Weights of a small transformer language model: 10233 steps.
MLP neurons of a small language model. Each row is named by its layer, matrix (up: input weights) and neuron, and shows model dimensions 186-313. Each number is 128 + 24 x the weight over its row's rms, rounded and kept within 0 to 255. Numbers have three digits each.
A block is one neuron, or neurons of one layer that tend to fire together. After each block is what it responds to, as a language model described it from the Wikipedia text at the highest values.

L5.up147:124128140109124128124154082134155125131157121141148135177148127128127105119126146164159154099104212093131092113163126136126133132111152168140154146107121106154141139115126128157104146118155088125131124118138131123164120185099138127156133113102115111093130075104129092146121108147139132169096149108156094101097090105112126117134092109110136132138089087134144100135111081132111125109132
L5.up252:137117112100145141151127133124120111122137138125121098152153098087128109126107130113124187147114141133164101112137109103139155137116134143099147101115093104118155126097115118155054126088107118121116163099149114166107178120155133187148086137106180137108123132129133169104112096111140144131114105157127137096113144157169111078142125139124148108122130099160156159111115113157112130117134
L5.up1042:142129123107128143112104111126097127112186158128125119153126124117176141157161137109121114173078148132102103124114170142137112110114141118116097115084155162130098134119132129156143100111141117123123115159121110153119100147146114165132143175141169129166163128115128134144098146123089146135127182145137145132110146171142114098124081101106130123145142136087127150147159084151151139149102
L5.up1234:126132129133112149101150134138121142118166140168133131100154106104068114103092156120124148127137108106117105108110141162139103143109127145124109152110114082143131115122085124117124092104116136114112138119134117194154148109140146183171114174120119119117141116140147098114176119148087155154109122160106146146168136140117108088096100162149094126155147139164119153127134130121142129124076
L5.up1315:142117169105115190142163125124123117163129102129137100161109086132167151171083148121114122132111132145121045143114116136101130163103146139104114154102152143115143133096110150122092152114114146125108153144151098140140157172134133154147129115159123127144145110158140156120150099103124156153117102130133153114095150135145100120144088116141108131181147122137137130070151124081142081109128
L5.up1319:138105070130097134140089151112101167107109115147140089163137096116123165110144110109119179124115157138147118113095119109143144125105159151111112159142128167078109207136121140148109122116114116100136127133111161135151154175154135168155139094146140126149106122112184153131142113111135142184119120163125087146156091139077092125144098108137106108085134110142130147139109113101110100096147
L5.up1358:155082129135130166134114112108091096146160128235163100101122179131109134151121155140128127158108138115154120128135161147178132120149153143098140144139115127126158147159132141132102134099127122159143121175149138189131165149170159154141145153112064129130138160109126152170111133068135113123138139147155107164128131127129138098093124161151110105149118100127131140091120114106129110143118
L5.up1664:143169168154144132136142173100128105111113161168122137109152126116091115095120128115142112111116111142137082156135116105145139131155135145127164103110081097093120127148133115143170123118097149075124104166137165159133131168143140121104147146113120201104099074119120165107124138109125109130155122134121139113092112148128077101155121122139153150145154100150134097125060116187137139115148
Main verbs, mostly forms of be (was, is, were, became), right after a sentence's subject noun phrase, e.g. "The game was", "KFFM is".

L3.up41:123149116173065132133104099119128113168091152133168099119100156148153105145127134147135108132117135117140125109141133143122173091143131156098132106109124109112119151141134088130132138096135119121132091105152123133136146126138132104088123119169164152147096118120138108174154085120147156124165119139116144114103079106137164149091154116138179122122132170196151122119119147114161107128129
L3.up280:125138144061121113106130125112117131096160088123101118121124163093079097135118139099131123124144135154126099110090113096116150114133112154118107101116137118127156135126133129085138151152070136141117179113118112162149116094186156123142126114125171087106127118142124118120129123122127119139112119184115136110114151109090152185137117089137125147143147110133146170103168127137093109106186
L3.up295:100090121128120109131145163133107127128131178161177169153092114105108103129121125113147081154156149136104122086127119144103095160166136156093142131071140112149137133174148123122104091133084123143135098154085108124119126111135162115155120104135188103152169156152119115144096161073137107084125129137123138145116125132135148138140140184176154143121183093084196119129125118115085116122181
L3.up334:100083092148147081141137118100116125102175131116116104123129142099107155119152123138130155099114124175118164136135124136134133138147116110154104130093130131144144156172103077116129140126137139198126139102122104104124110137154123121116120129127169125112139115142159113117133104109118127113136143131157137151136181110156165140129144118185101106135142164116147115109150112123140133143121
L3.up581:082088100120117096147083139105139116101154152126130145118097104143137125100162101091123138110119173094151151108172098149144166108142097152139097131147095127127151123170143134099127127119114146137122111123085118066085102140165142141077128099133176168131137150137162105138156130085153147140123130147150143131096107108142152142083130076106182100107165136129154134130148126121122104136156
L3.up997:066158153139073146132095157138096142159116133110176112128115152130124152094144121095083097136191127176102105108083107151144131118137164138117132131154147094163158161144138125099110111129132101154084112132128119126130145115141137136131146068141120148114125135147167122113136117116142144104140134144069111150118114122158142160139138070136119123138120171143140135123134152174121156082141
L3.up1767:124131091136103083144164123146089143132147100123109140141123133179112127161122067118112149134116168163140159133142142094126113122138139105133129122146187093116145142171108094142108103141132126163145101111093155111127111128201132142086099119134140143134176140132118128096154119119124119144124102098086107140121152111161142123148126086087102128114129160105122129128109113170088138126122
L3.up1787:131143156143071131181143113142109117156120106148184141138165131107139125095117119149108126137109142137123109133141077121115157126160159151128095118123097142132160170117121117119078101163089119146155125149087127087113122115113128102128158081137157133165137085167184142163117136065179110128114172216125124107134146111158121160122161139115109110151123151147102112116132111101103135144151
Words inside multi-word titles and proper names, mostly song or album titles in quotes, e.g. Got It Goin' On, Smoke 'Em If, Deep Water.

L3.up11:135144121123122121150156106145186145101134146106143088118131122154129116131143145131091095091183130108141141130135128081127119139076148088136111126123079111114154144101131110134126133118154096137137133120144078108123141134177188152086114176120113150130189137143120161129097088138082071112140149112086108095146120125135139129141119172140143166138122130126150122111121157136147153095126
L3.up146:093072087136111152179170132133102149160137157107145091143131138152097095107133108093136150124164102136160122169122147104134147102123141111132180156125113115118147206145128153125114174133167130158167109140112116080122108091133132097130150151156116119132144143124123133087107124146138130135125111121075150125124143138099158178089143093166100141105141121124154128136133147158093135150162
L3.up394:177107091129138096149143096097150129065121149102137090158116114113125144125157124128132128169141117128153113069132116114117124143131107147125143127138164140174145179146154120146175128116164073120154102126085133127130150120146136104121119105123147096112147137069124142145145118162162099141125158126110136133093093103139155138121163162147088166133151110143143115168101139117155146127156
L3.up526:124136119134126103137138118077141138171111136120082157116138134147099117151108136155126150102136104178155117141165098115123128141145117090107134107107167129125123149102156127093177118134165115123147136107122103096123135125130084104152120132120079141117143153096161149128171088096147150120127160182082138092179158146113093154119104106131102134136169141133110104082126146160127166094141
L3.up833:110136134101166125088105090096095131109152130136081137096112091121152110126168134111131115193107145079155171128141110122132138045124119134116142174154125154130117113120118120118139136117145159107152117122166147159107123121164165111155105166123143103145110130153161149112098139133159118159153134160043123143108128127131144139076164131121130140148133136157153133122131112146097106119104
L3.up1232:126125109131130101131133128147149151136113128122112101111145116124108109094152130144111116183068103128136127111072123094127150111158127080124103118107146167115140132135115137112160124100137130163109104128123116116128148101148122066111125190107149134103102100124169102136174098146155092117141154172123153143168141123137128144121121110089136182073113140121114114135099189116152139132122
L3.up1631:096122109116155135097155131133161124147106145135133086117136156117121159110167129173136158154127111153193096109160101073124073117066120085153114107128152117129138103142126123136108127088105150165132126132117094103125136125155126096069091117128133150145173155171123126131103137174153117075133095122126084071146127171136120128128136119131154121106126129150174119125135105173136117144146
L3.up1951:115128091131131110096166130175173130087111116116136077119143120184120112118134145123130152117097144152136090122152116143130136130106122117111102154088148109129116106115119141106078145101178091092138092123124107114140135144119110138110157116120116171098117133088152130107163136144114134185114140135062131123149148152128176131148094120119114172107136132155161138166088144128142128136094
The delimiter right after a person's full name, such as the " (" opening a biography's birth dates or the " |" after a player name in sports tables; also name pieces and titles.

L5.up75:143106127110145072114144147091157134135130114098140126136116139092146135091125125101169117115136124129123117139092121183135149086124107217117104114165150153149137166153081147168133183133121079164147076141138108165157207110127151095108122100118139108139152104134135135154116150140110138160146124127102107133125120135142140096124153113147116130132134077138117160154112135112129141154189
L5.up577:132080091179168134093127114134138158137160118136139139128127091104167123084142124110125159143118065143161101109099112124095134094173108133115111122135145130157169151135067115133118100136129106140106146162117100116157122116116123156134140076176145126139114142125113152085168156109152127119154137169129118107152110140150119128147142181138153131167148149081116132158136109106142143130169
L5.up895:097142107102160175128115102106104125116138173098138133085146167101152133132120098166105164143153106133143122111174095108120097140175142143163126124140103147114116164123122134093119158125142104140093132133121144144125136114123162153135132118146165149144120123123186143109132074092180101098136107134110098090133140103112091116141144131138163150078129165135135108096155138154134101189117
L5.up897:141143154117163102108103141129101124131112113166139118115100121127110129128118166088163131164080123071190134133165167135161126139131127138138125157109087135126093187094113132157161143143121114143151143126103149144137135121124157140151134118130115095154161099137121143117162131133093156162102112061110183065127114133120191123122157145165158101113164158142114136121143105123107106140115
L5.up912:090070141140097148105132084111133150125141141112130107141102103116105143174149145147101185107107118137104132097117119141095141181124076185108116137100097110110128152120116108108085140160149088150115109132119166140149111169118143129122097145109149133141146098078163182136118127103149149144145139138155118123154093157124112108109128119136106147089117115143107130143093136133143127103186
L5.up1111:123134113158143151139119094135133145105139120114109064144118153085137124152127130123150126189077122087150083129104116133137153128128134125154107152152095102176155153134158142096143146131090154153168168095127124106162106128133122174103105110138142120157136117126141162116136108101093162134094174122140133117163121116150152080146128087108137149134166124148176100141171149129124127137119
L5.up1595:150116139153147159144088116112096151134148115137100106111112144136123178101099100113166135137072126112121155104161087115125115102141142164090124131118111102089192153142132156123099115128120120148134106131112166142137127100128103129128100117145189123118136103143162104153102117101138153069134105142136082140130100139141174177124146137144142156130163159146147111150122141141113128159140
L5.up1816:110125110188091132148117113102126147116129126127113130101131088123152143132108165115164171128120104129099112162170148145103119124098100164131095115124148169108115156133108140171111108088118103122132127137134152104140142144143117117109122145138154119160150121107163150071114151114132144130139169099143120097145089186113131111148188142098091114112119116144069129129137127152108159126141
Apostrophes in contractions after a pronoun, mostly in quoted song or work titles (We've, I'm, Don't), plus scattered mid-title words.

L5.up30:092159095130159127162130059107157152133155138164096168147107110114137110163148099078147144104107143156114101120118141102165131161150121126064135133166101093155142118135138122109158090141141135119137101121073123117107130137156127121148116098130107119136138123147149159096119089139115121110135088155146127125135087143143131113141109121132180185125151154122120080137096149079137072165081
L5.up272:112119118124196142097094096103119131106157115146132133077131122119084131151121133146155117111141109133158107123142124124148139150184150117066138140137130113156128127116094090150159112127128147105149163107147138126158126119162135117140156166111150145123099118143108107089113138148155102118119094107126142108113097138080136140087117159086163190106129137128156130124153101112135112137154
L5.up310:157149091106182115133148112129158112124208120105097147139152112144141166115137109109140109122103121141128079135148089102096094122150098154159128133110136135112174087125134126126155105163132131110164129139105097162128146132098127150173121120139127139187161122104086156167133118103109110123151118079153126143104094113096140128194102110109164151128104129112089137099101122137092136103091
L5.up1072:120145081138160150151136100121151128142116157102122160126115122103122123161093106129171092132131167156145109142116118115114107143123115086152106147107147144123148119122126120118163067136115136134136148128116106143118123104112142118170139109163136125131119100168144153113115115102094110159119096124139159170117099125110161123130158111099180137156121109110145153108188155106129130111126
L5.up1415:109137109132138066085061150139125127139138088113133121141120095126118135115113144125148142130110103118169089118124099145101152144146118111154125122112143140079162168127095134152088126112133157132122073161080162118113134145172128164129130124137143107131158147162119161137127159103156132136155149140085086161142128089132077072109162156104118178144128131144143096136119118110134141114155
L5.up1644:128128105144125131104100141134159125136147159132101154149089095157105142137137115142147147109109146091186090097128131141161109143147076136132109172135142149147124094126157138128130125163160114106094144073076150120106123105098117136138122110089092098101181127153121158132119131131091136145163144154135162142102113104151102115133085150169168142090123114098146094108117110124117165154133
L5.up1719:101096164135152103122139113141163138120130172155113135145107153117100136147091155134119113148132118073144063123133124124121111184124176139120150131098141128137111117135140112118110090091182193136173118124058140158165138123127132132137161128142161117120119162123101123148144130119140075094151110123120145133114131180158140120113131119131164124154105135147176118160129120088148104129138
L5.up1853:095149136110119122117132084118146154117141086112079116110108129110100178103154125109125124164120158090123121084137134112197139174149130153122127152123097122097134176158148137069132132103126131177113094098130147108125131140131133074164147137103112129136131098139096146133122127076132117092110096090129116075118143129139092118139123174054164144141141126158090121151130109100126163167087
Line breaks ending an infobox field, list item or paragraph, and the pipe opening a new table row, e.g. after coordinates or (178 cm).

L4.up807:142149105103124106182079107122134106100144150172133093106139085107120148117163155118086125154092174109131114099130144118115144117124154164114096136147109110104123122127125073122090138088143137125124144144152155157166104138130114159133109145138127122117149095121105110145103113159111124156128105120119116106149136124127135122114081120125161142120160112111163131121060123135091143117105
Verbs right after a subject, mostly was/is/'s/be following it or a noun in reviews and descriptions ("It was written", "it's a pretty"), plus some mid-word fragments.

L3.up151:133130107144132100121105106082091101090092161116119147108139121112179159129133116107131118167144154092109119123105065138135134138184156156116096127124132139142128141139171086121174145142136161149166127100102145115148136111150137088112180123137111154122163127164119112085115110087117085107120116142135139140126109091136129137106114106144158164136153122150124114164074123104137146130138
L3.up416:152169125156137095180117128143141086179146105182148160155106105079107091097126132111121095116161156144134108124140112113140140108131137121102141162151116137099147067106111131135123121134146122136059138143118119129125128124117115138118129131135143099166130151149095139153102084123118118156183114103161144165106123115181171175120087093091167148072124122138138112183085124111128158131126
L3.up531:165130165122109106143131112147143108110120147141129141120100100115129166158127088148131099104138134114122106110115146132129117163136143186068120147125072146114153117146162122114167129137171141128151078138112165109140098120110124128103143123179134138124104135148116105102100147145079071150114130146155152105163126091132185140132085143118182165102101120131095085177092115094141140138175
L3.up933:125140144102144106139099135108161128093101147132110113110140116131160125101170088102111122160125159067086187151152137100144133186189144125082148142168117107083112127134153106135119094124128154102134106114144135113150126110133130126105144163151126109152102116125139130135147135137098115114159117102119166125081116103131130126144132135094143160101148136136154095138106128115124184119178
L3.up962:131131141144151118137125098117096103065155173154097167112094136154145154143142127130124133165140113147138065111122136118146123176156108108119151147148130125175122098141167097120138130136142139151149124127068148084101122106103103120121150095115119134182121091167141086114088077131083129082119071121100161121139168117146126140168096141109191141115121155154138101143082116087136129139156
L3.up977:158162112092138140140098161130126121110172183150103168129088078123121131145120130132126143123113120152155103104127122168149162186085130160157125162110133118112127113113145120108139127139131158084124201115128147118113087082080128125130136126125097133126126101145086154120121084131091113118141104131167137130125156074137131165155089133101129158151136124120133115180100139066142137135115
L3.up1099:146127106114131121148124143133148143105150159143098105159143115103146129126138154138109125110141161143135164093137129114165154118121118172132111148135133128126136133143120170155123106144132146094116128113129155129198094087090177129122117136109135095143083128087129128144137110116118079098186150131144131167076170194107126135092125128114135132150157094133122108136143086113104128111103
L3.up1205:127122100171107127141140128087109115104156169081103121098120117140109144105148158146133162111116143109136079108147152128105091152130124110135117167096142115106148155130160124141111096152144186131141111106105171087120159116109141105160202142126145112116162102117079116160100161113152055139155119122098162126129121102163154123146126149143156156163123124103150119125090090154128152166147
Line breaks that close a paragraph or list item right after final punctuation, e.g. after "seminarians." or "touchdowns."; more weakly the final period or heading markers (==).

L4.up386:126130087159159160143116122098146116117160131125159091148156158129143130131095138120132106114132147178119108145141148137135102106161165088135164148115126036139121125133120108123131113114194143152094090146128118134105144145172126139120134159116126159108140156126148102099120118108168130141115121116104086177136131123129162094139150093116103150138120114128116138107119131116114124159091
Token right after a person's or thing's name that begins its predicate, mostly was/is (Gomez was, Paasikivi was), also commas, hyphens, "de".

L4.up1926:168149134091122113089157143128120127196125119111128122089145140132161139121106132110138178130139115130132103091142106135107116125123105131162095143140124132120124167144094148124129108161124120173093152097119106175140181124117170147074141120140165132143107109137121135100164124083167132164154133174065110103100118102194129098137108124141134139155112118094156121066125106113133117074105
Continuation pieces inside proper names and titles, mostly the possessive apostrophe (Saint Mary's, Kirby's Adventure), also word fragments (El-bing, Bea-ure-gard).

L3.up62:123099140106157146136095118125117142106142142129110126158121130152137168104133108129104147148101135140134149090148131166129114167147098102161143151111119108152107115127086112147152128120126097090124155139114132116128133112111139160153134072154087121165113086115128158155122121120120157105145144130119140105154072085090132132164126106119150144157129122149121108181116114117129128153132
L3.up293:152153136116137165133100099143129147114137090118144114064117164130152154098118109138102103136129093172132137102139164133157124156140091133116138113153137130159152118082134132133148134099169151129092148076134178130128119125169088113110100112111132109130150173118158150131151097114132107131145178098150114084155164094154118131160135117100119144122113106173183150143139100089116152128134
L3.up565:184146108087155136110124143113087103120159147103145156145150152087157131106159145142093122106123098133133109160160134086110163097123123155135155121119126118105126122118154098096148122143123111091182149115113122127157136147093097134107155100146113136115138119156078115153134123081109078114125079116147148108149100133143171117101129104108167148119094155127095113145140167123121136145078
L3.up854:159115119140119134143132143135113131131061139157133112118107106156130144126142100116190134172151121159107112148091098127100128106105158075121121127134099125108158115124121124139164106132138127136134159125108113169092125128142124121130137145100108111106159094169162143150114143144161093099175082136097117121112097179087134167155119131130095137159102084095102110141123110109101161166135
L3.up974:155144094127096106156146101144127141138087125127113149133186130152131117140132112100142108144163104107150120138145102080116169167136153124102139130093122175144108121147170132144091162077125140118108144127120114111163113104090142098156175155125151151085099129150146132146111114160129094152116136144087132094139125116155139140136109145159105128116139136099105148128136094158114154120150
L3.up1096:138104095137118120105136125146131150107154171121159141103139120139141101159128118147111114134144135135125118093187141153168089195134081150119128152088134103134091110133143118113125106123145115160102116122105120130158122097111128159115157142113135088079094129163139121103132113158131114117163174133128100102166128129139100172148134139121131117136118144170102110122145146091125120167099
L3.up1241:140126141116166138165129178132141143090099161143147174119135066154135117097127134131107119149161085119158120112119145133139131165151130136201149128135141109078102138117125106155148122140116117127149141098118143165128138134104101146163077116140119135123084103128100116142141114149103076121111104087152115114125146137110102124173132147107124090181136168104150094151114089121110114087146
L3.up1306:140123160144175161151146127140087130105155090116127131098091173120139056109136153089115122135123111147137095156081091115180148158132133133127160148149119110169117120120148086160140120155159150158125115104132148118168171158151123143085099139110101129112132140100166101095116083105092090119096116163115132143108106111131117158154126161126154144135148146130146131127110143124132149156125
Newline tokens right after the sentence-final period that closes a paragraph or list item, e.g. after "…Family Tree." or "…in 2021."; weakly, digits and names inside table cells.

L3.up107:119119174135105119097119122139146136152129138179140166097156113137129115138173130126130119115160107131112183121133147114206161097124151082170074113164129147148116090147139118109112173129152134092158130114137112129132119127136125097142110105140135147106124191185114154126131115127144094125149147164110163149075157119093090093133123148070115155121084181130117109152127119142154133121144
L3.up691:132107103141177123154148126140118163128088100139081134133156164106145144109137122121120152126130132162148119160123147121116099140129162080132107103137115068160144099142089111158120101081136134145096145128127162156155110113144190092128116169126151176156108130165138102142129112169140060132110163151111125128138111102133158128137142158105077129113179152120124139147105128130145116122163
L3.up912:115117142164150116166126147146134173118082148134109135106165141131105131136164126115118142122132089153112149089141135090126110126132141133111112141163127132116120153099099101142115120141147129114140115165111170169143140161118117149176131169136116120151128070129130120121138093117150126125149148103092173133123128157132114100125125144102119188072112144123135141132080158134148122106146
L3.up1366:161108121116124114108121153140134154125144162151114131098130120123151096194101176114163128159115061117160112109097110154104133129119119104117121144168109106167165086119134107156158119118143103103119122142125123151171121141107085077125160078154090137111172119158113119096137142165112110124142133101112102098168133137128130141111124125098139125164109150142119107171116116166105122135128
L3.up1377:144108137122130149113108140142142111141117141075101140086140158148117084163133141168148173161089122175155133155122129147151106095141131153130108138150141113170109139170127140117152096104115138140157127109108124118109088152146122110128153102085073175117155148143102138116142136087120092156130117164117110112094113112112147095144119118113097133092154157154118099121128065098128134131143
L3.up1453:129121101152101098101151155137107136119144121124095115111130117144102155142104160119122119122112076102113128110103126148128142121117133091139098068141143113088119119172101136100111146111124102135104136118109125110149170121136121128148127169106117183156112134137142136123118128151142097132128114164101116184111131143129124131130156099090163102145144124119088158133096130108118151166064
L3.up1826:084122152134116131124137142132111119117123135137123181117154143072106107106102143133127170140078121117092135123129119106139094116166147098157091123123171129115145125123128124110118182125121122142086081120115153134152150140144119131164149131112116147113109137146159101166151100101116123133149144163143137162141154160119110101093129140063117141137129101143148113106129123098125151094114
L3.up1896:149132107119110107141145141149109132102088092114119147125076086117136140089082122110127168150123090139127093106109152103145167113107168096082110115118163174114095073097130122140146183103098100117161167101156161144178185154149154083133093118102102101187145122128118096125105139146104133097105108121133098142183112123131115105164148108146123158056157117115117143097104094135096081113127
Pipe separators between column names in Markdown table header rows, mostly sports standings (W | D | L | GF) and election tables (Party | | Candidate); weak scattered prose hits.